Weights of a small GPT-style language model, trained from scratch on English Wikipedia: tied embeddings.
MLP neurons of a small language model. Each row is named by its layer, matrix (down: output weights) and neuron, and shows model dimensions 256-383. Each number is 128 + 32 x the weight over its row's rms, rounded and kept within 0 to 255. Numbers have three digits each.
A block is one neuron, or neurons of one layer that tend to fire together. After each block is what it responds to, as a language model described it from the Wikipedia text at the highest values.

L9.down405:143139143154073120086167175068136132147072127157154102106126136103132136084158092076093152067121186089109097136141061123106088110129070071162096106129140081173132171136129164111153158086120158151121114140139155121109165180123116092182178061122125124089141148119183090126187184144130145106117089135154143127105121127119114180137111162086158215129134149119138097178070153105216127193129
L9.down1124:162126096124138169060145087130078133175128139157180215132143124069151154152158070154117108088109224116160119127169145172076094182105094188116170053157138109169113110120177146137117139134172094113144181116137130096152107170075120139105133156105089094110164187109108150152128117122111153176107119110115124139109145174131132174125152170120102154088172082081080115150186085116096136174095
L9.down1743:146123133127147095099136115157114153161096185142132081084170133181118098146160115117132166179078152071097107166091127106127135123136092185156147115125137140064117127077130149073147134079096166100103101152160097089128140137129105143090091093135165162120155106117124119082155082139192125152139160175137128072122137147116136146145121115122103142136123110115112163188096097111129187143151
L9.down1895:099147122143145141096164124110168101135068137145178094125110077093146134131184114147183111078074132133103145084141020158119093086164121197123094096103155150124125157124153107163144075081102118108116158130121172079169130139131152137106146145130140137163148097126080126104191136071171132111090127123123166137108110104078114146130129067133157133112131159096164095251093107130121166111138
Description: Mid-word subword pieces. Word-internal fragments right after a capital or short first piece, mostly in names and rare words, e.g. W-ign-er, Gw-ed-uck, Sch-al-ke, R-&-D.

L8.down136:064134125198168148138159104105128145131129152152118238157163156106096127100184115099146130135118151119177115147126152107162175141130174106141056147127119148156150148141146117132030173100206108126098097137083117080130145147176127125136096127157180140120080180141133168104171143067166153088164069161169152151170132068104131089123186139208161159135207102101095131102117080122091138117143
L8.down271:103112093082145088102107054107139101184150060152132091087148135183140104126157115132135119096130148145115157211126132150097106140148116125065175152142189185117102150088146071117156142107093175106142063106138110097126147137072069107076112125137102180099121124182150142142124183115154085118087088170096137161117128126150113098085097087072172078073093129146162127083180190146070111094108
L8.down1540:066102130091172154159163090096143119131172145125149197114082145109121088107135095159190130137099116125059127084103149114147112059158113191168109069108141047110118126170088141109106043036134123098137098123092108155070140111121144142156105160152158143123114127097152200157106132118164150166074093167154121086162058106080136122083139112151155175148089098144112150127156126131101171151093
L8.down1734:150102144152106099138144098130123106109168128184125212166113156190142167102115147108114104138148092107083115131080150099150119141134089088097137148163111100174123119095115163161087139200204157106088191188081157128124114200158109083143058152140147187136099074130121096163137195132148168126115120088142088174089080158135137080098139176152112159130135092173164140124187107139120177133132
Description: Second word-piece fragments. The second piece of a word split into subword tokens, mostly inside proper names after a capital letter, such as R-id-gway, T-ub-by, C-rum-lin, G-wan-abe.

L12.down79:117227086139158117113086147146134085104089148105162138116085110065149122148142118114127085052067142123141167090177106119072113178126184153109058090135170107153174133135154098110150158065044134162131172073147141137130148161151177113093158116163098112160107112119150155121168191117220155122091091079154152144175145170164162180121091129104163086129112142163111183093151084096165115099141
Description: Pieces of unfamiliar names. Early or middle word pieces of rare foreign proper names (Hénault, Drúedain, Hephthalite, Kedgwick), plus occasional "or"/"and" in lists and table pipes.

L8.down660:082130133107134110168093140114177131099161147160206187173149140190143106149101139150125060148164136144156117098101124185091140147123136169098080091082069055198115178122165124138120132089097104131132085138139114100138099128194141123141103129042101126115193132135112084081161149132164133124108120144150132147110067149174095132172143114114152134196143169116144121190135113128110148119141
L8.down1086:168087115143127117112103163120137150153130104121174103102177173115158060125109133159132103104157138129128121142171156124155128136069192134182181137158111114144121191139098044161129132133143061099127095114162166137106110153074135102140101055076096119130177166173118148106173120143126103183156155092179130115096098109176101181178112116156124070090096177115063108172091135159076140089163
L8.down1317:122140125182151109150076168152145136148159083146103147101179131133165129146161094128165093106163150105093146102129157224133092093079119104160109105173108118145147148141161103137138105163179132091135064160128181134154121191125076144128100064143132086100139115133142108072099112089071118137152191083147087125102063138145130144147106132149119077125075183123081124135159091174155120116173
L8.down1494:128116179134099074096112128168134123109149118123111182165111086133115124100138143105087081118139121121121102131162087061113186103112087126092155046070130098111100064124111098145176136128118088136127133082147154073102109107147107138154173162159104113086102149155150117145216088122125185102086150080149127175172126160122177088151121192096134106097143128102094128140164142106092139119142
Description: Person first names. First names (or their first word piece) starting a person's full name in tables, lists and prose, such as Carol, George, Bob; also town names in tables.

L12.down244:145123096122150088114110141159150123124166154181097116175131116132146108104077140093110136092147116133098138097129131128151154153119155125183120160105148145135076165116105070107125140143172123120111101130157176193189102066092112096135144093099141165146103164118147138112132125090121134154164104138123074102104120115104101040163159132170149127136119144103162050213120126132108151075199
Description: Person first-name start. First token or piece of a person's given name at the start of a full name, mostly in lists and tables, e.g. Al|ina, En|zo, El|ke.

L9.down128:106206155132074106162193090051137115156069068137155166137155159112127106131070065084165138129127109132061125103142098159121066102135092154152110131103142129108140135180073125103120118131149124133116125147138115123120130159198108160124096106114168108092109129132129084103178133086128124138158091089121136142076090084188160125160107181111173110145084136117095124157095188165103166102149
L9.down829:156208077160178110157166084156119162136098106123098102151139061180126082141114102120124154092136137145087107138075107190136197119110123174142164130109111092103126196142123139095066131161160147090095116140135114166082195144098134132137094137130122138206136090109161076095156080114112152143107161129200122150121121125129110167152121101161169132159142104085097129077092204111112155093160
L9.down1108:165097143106103105112105091169155124120113103118116159166174151151148073135157066160175104086113143085113135121123168176120107160109129129122141051150129152166145132129178127151153083163193190113148083131142200166133112109157073136138103089109107124068124146148147126102122163128107182105096172107114132128180062116139134162184106115107161130129037139087093153152170097178115125150126
L9.down1190:101120121142081161091142213111149140140126086117147149130172153101170095116108088152088116141153135125156128141124153151090142125085116132089100219112133168144141125132134122152158101142153123088118122086121122171139105139165110102151158141199085126142096127145119080137187077110094133137109089096119144145117151149123110163099070156113105153170107090138100155106126150119155145122091
Description: Person first names. First names or opening name pieces of people, mostly in table cells after a pipe, such as election candidate lists (Michael, Donna, Keith) and rosters, sometimes in lists or prose after commas.